Weights of a small GPT-style language model, trained from scratch on English Wikipedia: vocabulary 8192, 10010 steps.
MLP neurons of a small language model. Each row is named by its layer, matrix (down: output weights) and neuron, and shows model dimensions 0-191. Each number is 500 + 50 x the weight over its row's rms, rounded and kept within 0 to 999. Numbers have three digits each. A neuron's up and down rows have the sign that makes its largest values positive.
A block is one neuron, or neurons of one layer that tend to fire together. After each block is what it responds to, as a language model described it from the Wikipedia text at the highest values.

L7.down225:566452488527439401461570484475490430482562495479529514464527480418472486504423543502474535467518478435564458470451434576601480492531420543457479531476485434461456516565448556441577448514511521507444463473445530531471483529572555450432577460467490502514500522563463539472542484448466498460507563545581525472517448506492489618516530481516609567470478491618507533474544502477490511552485481520429518521519472540493396490479466522374591552502517543480487504497505534475536527471558580438484410513511512556519567500567524614484425510522430442562494509365402504455465467467536526427
L7.down797:518472466511441485451512512490453447489476527462468478565560590517502458513529426421582564465425452461481511518422376505476402478528475557500574620462532470446443511529568568548478477496422544591470522464451486559570423450518454434435498524546482522469520516498514543500566527521567540476440587488465413602554463460507471520551478459499588469414458520512558536450407414556514496537465575539516477499416473567484484510458534484443499510507488655558521446508532494471381626437555597407535473483561433431521481429479446495542499518439538553499520468398472538531402472482548533528
Responds to: Role and occupation nouns

L3.down182:459622482562528448503448454403490482561517419570627401465469505569540500511453497462545491530425506591475516444362439546538579513545470538467397496509600446552560451564436508559524511490575529417523483473436504507504514500448475467427377389556562421498488440626556498521490519567435474547408450515519552477466478403408487500474534495549452446505421484526510557446518553457507502510527470556510524451528510510565621515536540453584560505453471484451498451467471653592528501475497538469493585461432469482431502456472469570544513612449545445553473442509574395502461554478536484608
L3.down399:651522498468448537530565538465481525628523454459520415503524438438528479514584598539496533522462514428522549511506562478529463479501435572511387475459454532523548485552495507513470496469516576499546488579504497619518524527501496512448479501459585510517489431480472526448523576490479529526610510570583453590360523489620512494536493559549462496499554635421452516478528444425560508487460466458532516417466459579483591480484568450565459431462544516482508446490392515475598478542553530482541408461425512485526546476562553461516532398557408519481532564452451444510515488533511444547
L3.down907:436484508560403490560466505511427452452507456511470497463501556550502488461473447509539512539470501602462430417479498566518526415615515489483412543515503464470479551432500486485456504415466555474476511506381499485493496521472512419486520489479518470464447520549486501561476511606554538553418538531476441454529490514473589562522520491570508385535329482593508506361529446372588588615440536542493488479390558529476572460491502488531472480533493413452431524443523540563436569449527472507526553484444438535532520459406492464598501616533555491457468486472469491527510515530517461496
L3.down1386:497556480495529623592550567486413565516522402446552478520502512390428379530499551385422600625540567508524489391509458524564536515488426594479485441488469402451591578426461404493504611528522458510459520517493480450567540507518484482443457520429449474442466480491523506464507445515475528494546538626506529585496457549478562517498524486577432550459462548442487494481564469562563524577444525599537534461416460414445553501521461455446526504535613458443480527471451512426525528529483473536487502580424446521446509424482571479503493497471451419491539544454438474502568513553443525614
Responds to: Sports table numbers

L3.down632:430487521513475547552447483472491568515414505500473601535476485572517538499517537509478523582518531507526439433466548332511509508463522549562443497399557540567552494498493527525496491517570498505538486516440541514514479462501527413464560505545431460441411443534525435524436466428534440443487519447512578532475434538413453507493513467527513524514457541542493452507523516541446547533464601420444540406465507489500477485489440597540515481411416513503490493528493526552461478428561470494552483520582484537465518522487468523527488454524458519644473462474522435440471517459530454523
L3.down778:499521480497519598536551447408500541513489517640542464442522454526559462464417539476448531515529473492544513457513470417464421424501445498523474560571420573574540576465518568425529523468498559434530546453530537551508441539529478502447468451516506491461417443535448386534424554476506478525464449549457481479551493528553515469437534542518596547535460562524536493456545478523482446554468430481524503535468471465501479488466500386460489511524431434509550524467438458515441380538555490496430519507520511474430577559511451457489583498421538507503456463591473448328439490563501446439
L3.down982:421490459458548500660353506463474484524520495432470491493404465564502438455465483543472554398376458452542456581492539500534435504561483486492477507545484494426541512488538606455561464480474484503478434453544479581553473473545474490530525478414546472504475536392525449421537523520508535513324459501617599485536474533520493515499417447579497543433522533490530519411549382519401507456476498530476435506452474461472466532641445480511468494588477514509517443412561535488574548598471468611566492608523492490508536558475481468491507524429469559438542447563484394512487461479499494517
L3.down1473:503530462508502507530497497549565454475518555501419556555490516560480441431520470573495464525507426504412558491473541407431443504490545435510483445544518532560559507521513411486478503476503465377536507504424526470554492463473502550488518422483458500450555451467510516527481452555484490477495429524459485491486484604478501479494590542544491571487467519447496577549542492496549492516548446588489414530572477668444675495528563473540449485468505531530538467497484551441548561510459589475448510519429484571532463524467403585480510505358525469540489479518506503424522461586534505507
Responds to: Role and activity words in lists

L7.down165:452497417532542503593530508564494517511497493523533435550462487457463475502493459561502510500384490516475523491507411482426462469450485457530499523468378529586565405449416554584521477512438494535520456472510472546429510500446499592418463458550561549493481580506506498449468419584508535515483493408456553399514474561463470492466487520564590398497532389462509421481487512511418561467480465409569439486474502483535502448458451445558552437565565556530658414496600458470471570525466539512499585515504546532522449568461501430582542450559477436548519611546540452484477526451497497644
L7.down264:551510522540539524566437492534518502567513526567431513525465443446460545603490499419543350464534465395530556498595486507534546448462592556471565511496550491451491544511559502412397469601495529550422489539504455506498494430464553468454613539512531564510489579508484462544524440606523509583484544479531509410487542487415501519469495373553591482583451432561439473534449530569493485446516478484511428524454487529564481538512544527493511542444500413475512520413425545428397497575464599502385597451458457566492555457519495492442454470468527535500545467496547463492453449510461429523
Responds to: ISBN check-digit hyphen

L5.down25:477489536494425450542496561543520444451449492433532487487513466585448487499570443442470542465463547473452518472501444527514563449548563595500587503502563521453445467487581589476543508446503485513499456486411402543549558488487534449453496550466465489452501439496420490521570493536571453553491525419455519465413400570450568509511494493485614586527545572479536529480449472542502511369467530481449465520520598561609501469555476442559469476496549474487425482529505498511443478468423510457502465569474526484545495443477542452472459421428481472519524519489514511486526482400462536495
L5.down203:539523548440469505537392495483538484454498523526547520596410539507479521520428469431530520461451509516509411482514511508514493491420547370505487446528505556420531502456450493528503464494497511478470522401535436518556460538427547385435475503473491499554569404571553437515458495469494410464386443503521458569474424562439479473405455509421400436523521516487534531525480475466533515573467534446397540529535559477481485525499556478478490491489534490574498473512543533446525448542429461623482557509513463571478430496526656508477514532483553465475571479522510468473498347573481485463
L5.down375:471411455463439413538419512469463481480506441460479555393460475493547569460562555471561506532527489577486499500426507525502555535471468536491467554449584428417547464514532624530601496552528452493390507490508458493607465506530512430435437375499421467461554563447419556463490565524589523486493491494398536561460468470449477506453566479485413538407525553434516435529475476471537503581500547525425607538518532563457471506487565458552465527461486575559490500505478519533523500477525498577436556435548488531415505455457542476478476541461500481487510442417495549510445519501465491485
L5.down988:430541552529484523527509444478431535456479526455430598564401526497596490527544540589454526504498475566533502487551500501575558523546571534523537565469482519479511429600509424536513463464548536466497444395417487505453453513553489460477535431447450449509460474530484504496502490438517560489362562543455479543546548434497578498415558576501495511521432520557495533564442457401483484552465452472388584479512463498501500505504442457495475448496537455610501464488505572547423460557470440587527466482489488449519563461422557469476543467486485576464432479493491451535531394465423468575
L5.down1001:535522449503508444478453487464485428537677541511579509488479477476402483491474543434488520549522301531486483598484411468461473457537522512571534505478505609416550495585506538503442502408456496474517504513501464417528526534547558564596457515542529460538517416548521483451491470453481521488515527478510571519531435576500386516512417426568507475319488465548516550467505475577479462531444461552529541420483548431525438453475493533473553439424507508438500467477571509489456476449473446568461430498478512516496556545541508500565518489503529515511549534510548478547460455508363503515
L5.down1220:547477432561487453501423447501522525539515501449484527541413482544612475568522545562504503544400526532653510500389509473582575495594518478444531482573459545533485396530455461453521483538491505461455471541604436475467441486438506500472442422416542403413552483425406496504530481499470574463475526495479444530475483489459512381503592567464573498501530550505425585461448461485520464522432479443485591543526577601448582545512464517539494562539487512553518551411459565448604495515551541470561451461567518517458505532411479559491484434427503460445471441442509421583490542488535486561
L5.down1341:454632505515538535543393478423500509507486545467536482531453524507533485532512550415468573458521542514495474375545461523485460435545507592518489472527559564451478564477500539522428435439451477508392496520506445555454535452511344502506534407473508461495487398452442443467545424483570492454351482618536541613581472518520483534504469579463531473511492523470533524500499469546414486556470552563531475551487534486498530428484572547559500491498494512567574491476481448544489549444468452503543498563509660438484494543507501560592561450470486485522522474487495483486499492432521524491
L5.down1477:493488496482493537541524476494581526449613480548571516642507546486559566507426477446384595499503494583535470479446569532380504560488469534458379477470502469479528502551464458451438522571576517455480558395497375572479458437505465467472490533473443531500484433564511436515462529490524483486609458494475572576495440590535472549511473440419489559482468572485506532536464392506555456593462629518564589508477560503480569424437594465568400484514493515423510548553488392548523491508540453564524496525474457534546418472420511504432549415546496478412417507565580486548483574478438526456
Responds to: Person-role nouns

L3.down12:447517443499485386547492468422456545514566566550523486536475505537566426459395455429553574537451516566405473538578382428393512466479493449436466453523486485508511445595567530530557478485483540528427436496533536467497429472471446505550498492506495462442466387509418485538600536558434524512553492488508509531619492534525457407475469505533395576589566515511490534553405602538472542569477511505571534488523406458463408543611554506430510570448600508515543476476485414474583499524509528515483508454529426493511529488510460612476456552411466521511465426467544529464504573530477542483
L3.down539:560505546492460524422611536482531485520471471465522514506455421474442509558567521503514462469480556527521489534491471508481528480439528481376532517575543541485414547505445571522471457478512393539478378460529429496433463462536437503514485570446525474481429534520443524480464500533514552542435430444410429421553397462484460530562497452524456477538521468531514500575496511508443414528457568602496545493554479498564472421519425548493415405498467572460534618443560479455406459464587525487434465457537565551476532462539437532452570535491587444525496431495442579462469465411453575464
L3.down1094:501470505534487428515486494522508569493469533470565352476431457506503518511495534533511464487566486548544477473530483509577531456492468481541467376549497496454456419519430426451503522501515422534541455516390528602518622489475526468499594507459459467504456505427527446549553501406578446497410374533507452411519468423485542479579511443504405528446552513539503539549520613397517457509489441562557501470557488471444463484481438561433524538526390493486498515510540459512471512503534453493478547487556454451512571566427512556482475507450507470550524526507517474438419488440518536456
L3.down1358:450544491500507465459522524434526493464503514541518450418486449459464440438497576586535522501527439461522576508451491491560452445480468437568490503441488531525466501451543525455412437550598480478519491491567502398450475473523434509510589524470516449497483516531468465664504488493509472487511532505424478472521551504426451473498486474523438470583475471539451504531442481393466471560448511465475508478507497561536468491546469455499516494529506489437554446544432505487442503537432365529524523511552430474529561480531482565534482528415548528497422540627494552416542441496480460504
Responds to: Stats-table number cells

L7.down325:518491495549519484519432540457478537461481519483486486473477498492501632398506533587466419596485395518483548406501496417512442443484530531465477518490367560477601476518516526498587467465490548424519452495365457434489574509488516493567445501555452465457478446511482485459413529454559491465440576509471529533492454551489595458569467621493455577532463412443442473441479561516481482509509424533462526546603476510493410514488446463406464520557409599489431501463498490527511444470513452398535563517509396491440569479581501513549533516494539474494475489536548419495439451543510492484
L7.down1258:490603443544472462481534507467584473494498537560494467615497486497461483507527501536554491433469528557534484535446497423497469497515493430370509500492533468477516373507567484521441488485484532531535575529553417453494442495479465535466534505461566486433442452479567510443577417470497429482548507524512461380536377538481476487553405524537554537522475542459521521507545421464644495573462593502504484587481567537511438524447526497420532531529397457493605519501461438508554601537462453397500396473514476522505491531596420491516545585459532530584413402617471366463462513540476525553
Responds to: Zeros in sports tables

L5.down220:495429531478508539516509461524496477545495466483458417452449539569506563468584444537501488507500458535520522600489554497542486416511449499566537501390562528520480590622463550495500470501497458477486461519409539437543503496500502434484481507561491503587479505519623487543419497451422475443426478489456543504425505551438477461497557523563489561437530554480413541442539568517488453397496538469531609441493498566538471548515492422500475528483523472549496472557455458601481526467382555468456473496569525425498522479495564601504481573515405434441549524487478509470534575470387514516
L5.down227:506465464610565454590446571438416511552521501426474511431424426474470341567572561511542517371512433555513466463463479549553529479457512520488495452523443426389552493602570533423473625461558500514491581516514450611484506508514508472451486453473490528493382475448519441485505526507433477434454455525438445479505541448441470512467485612473491494471548418469489504481479499494439600527477536432474540488513515636491505433475584496411469468458413533482451539428488510535482481539531427542486433495516513471468489446582464495522500483471479482500418545471517469524515564512390570605
L5.down886:530422502487550544603460467576445459557499551544443584415524370466602463459464473481391569536511506470483597449500485469508427557500546504449549490505467450421513511503461481512555614578595407455556547493495486537477529553514535523481481504501437521463412495453431418459573539505507484494470575467461529647475568456492477459448470420477427451470485518553523473581470493437505527441584521538542554454500532616460445451470499542431484446563522584445444491456511487501535440661530491540451535479491485506585438535529440430548482456560577449543518510572472504566526454567504502459
L5.down900:578467486373581487515476552551563550452411498467565481560588511547412513449493397436457472544456510388398456595511610515539571540483475543444444518426531483541430534521569594496556507552441573512411417424549586554499531489481542531533453517563533485547565526515477468531565452538512533518499481480485555491533486467551619456473456544473412445489544540502527436445507575586488558522526498548542456490485581563518504479435541479474411483413491451465469573599480501445506371519535492524424469494513495427483443499454517513514530456458512582515537495458616439532423444478523541524
L5.down908:493484515472494437465544528493576525560449530527484537553508460426589525514432513409417532493494558504541458448414503531497418457555526504449615489516461525510456496493388460441556454501595510448496415556496468424503534577490483484507459504557439558473478517455543430495511491485541436559451501524501540496401489532533551556369480455478513527456577534607536419374546540521508520457552549542591554546533584636507497620488421532598501542459519546440525484496500412462586403520494447550502555553480465554477513535529552388464518601566525500409508507492486598459553450478355470566
L5.down970:625556523504480566565420480419558534492536504509477602466513524503380507535548556490518557504433478578522525470528396459529538499499439412506480443481451489491571435546481502486475501502442381482466466489472523419426477531624569533517489500590433471527446391476568593508497413489560581469447531542504558525435440454460433455533508494575585479477552489580518505573440436509587466490531409444511503486514430595520442548555480502461490529430537469429384492451549509421507461444525576448496514469528462418514570436535504493499434558530491462446535495541425548564506539451493477465
L5.down1024:567564473470564565530479490450418433496506504445487555422531527483511444460540466423467484445365481545382431519549532545506578446491444514546551486461511402499509477507478541507475396530423435524471438485424426503442507609553473489448568523504498524461555525468540464447447434403519429460438465465447469580395439457515506513503435510560525507428546553453422464513516481506484560495465494510499529419487513586506462526440468631499546448488502506529439509462555507486488501489482474465515405538455515353661571512520588533587499544475448364419527474488530574581560488518530493450
L5.down1069:504456487419573409473415535435499511506471425386593433515555471515560511527472475530525526507567482546471509483430551543525533534486494529476511446507581506498464554452384468543437519432547559426499523557437485515428506559513499466480461521515434475471361489498496474508451458480469473507537470467526575465443393500453515484522399518491539389439525512454540488446498398548471519460509525562543501396523441473419530480415628540460441483529504470443505543542520513484566458522491566510464443560522506465540479497520485485513525551564562538562529508499513523454505480458559524489
Responds to: Delimiters and mid-number pieces

L5.down520:515533535509526566430524477591536560479564531490497508541428526510445496554596578628476537608489497455483558456500578602524502482389590527532581522593569522502528471564524585550404471482515536455435522503574456532585527578476528514482427389420523511583468470476579477370576467487432607441517485499471524586466496571507527474480567505448479583537535486496472441569469465513479495545572538503519561463466545508574514450528448459485461570556482461519462438557454547519499475541419494502554469522604456436457480564543381515496444537466570487537507527625551435525526529498537464583
L5.down652:457417550474482498518575484488546486396430478463495489539458515536546517397503451498583479534526494491444519483473561556482526571515528512461494491514501534470527418479498504581496493542437587451476466461510387419485531549476592578440454506427474544584625518572506612466555496495509545555357548517456463538511533503491511537500563458533516500492478515471586438490527511536423480454475501408531504495517430521451508487484485552546473565428434601449450535484377603518541483530464640530564570489509564458461534543534493487476525380443506490408510520561433548553555534462526520521
L5.down771:576517594514535488612412438480499490478414521482465483538547522472422450547547442415542474507511580534427525399565509498550482509477562538397542529546498417595520521461504565564495519576537433523584502504619442488502492468499510543495513484496574464547508532521498549441491601580491501463493532433462494460469529502471483475558493466451479518485447574527556461513462550468450528515529457608544499505430477429481592500481489571379471395529503488483549473510516472553505583486512466512564549510496592511536510392521590411535502509473624562551593581485505490529422418520471471556
L5.down856:497526415549451629500423365456479422496480504500470495474487517445472520629520478527469444484502483639456508436487487459514492395458502456511581420537476502538619440460423422475445488482459413426530545481502511533562456390448504508511539403506458533447584480538536520518419513457464512470372503491443439499573521407453504450448523469448554396511472542460531424471597529522543558376488438477411555448503489591469514443484422503488479510427537493556579467470505540462530500573467587502515452426446465456452434615471559454501528569441476519441479515529476619569462687542494473556
L5.down1060:529551475438572531555518532419404553525444424487493459486534484474498418441455566487493465475525533422496453457536551460435518538478467459477521481478589534453559547494449544567492555553552609580485562472494544533499524584567492561455567523492481584491479519558463420468439492549530500521485612410475502434503549525552461574566476465455509499539486535517526425524496561408507507428531518451465510551635505539531475448473512584518550434369475495425514568468472483468487487558448489504455624505518502509533461493408524529532509428518521498444575548460606521463449518394547434560
L5.down1070:507450437501517527409537460497471555488398545429434522452475506518483482530575482566490479433553568548490562525557447492547426487430556483537467466522499414451579505474475473494497499533434501420509453507426547446519515569465537521460516561615490555469453471441491492479555603438525534475479494450439477578512567426479528515493544524542504513598482484495464504467553538425513502458560498490475522415527509473448625467469530509510461516482450519526522427524550444607468446447499519454555494469490517507417457511489546493476464484457482466487481508505523486526492546511489507574
L5.down1279:571477485447572483567364423465541549472493504528506484481611461482519453567522445579456490510477518575529497470524447543495485456493520476576516509548557623533523528462463524533410462423441518468502496571441401520584495443565552439519519452543397538397495532596509495411452502544409499414529437525533521529520503520571477631543472564455513511433461499443541432438451550462458459418500510480552602563449488541502466507453478523505520452458580498538571504500501518441530496584467547468475519469504486549545548515503518539557468490525486484567463481480542540457600547481515482501
L5.down1495:459480407512494492468528436546591559487516488554536497458569553523452494503477531454550561545520533501502568530601499452555578504447472436603481588501581436496476459491558447529483519516513468541538598455464464463428451439471483375564535628486514489561522498473532513570506446443500479550526457475430597422482508476501442533539513429504438430488478488468478514573505630456466407515527470520516490481478506573501596509446430424541452545516516532499484448556506521442495471496532482404497512476531506438512450425521581495401529509498388459431439473438436466481462497495439541501
Responds to: Number-final segment tokens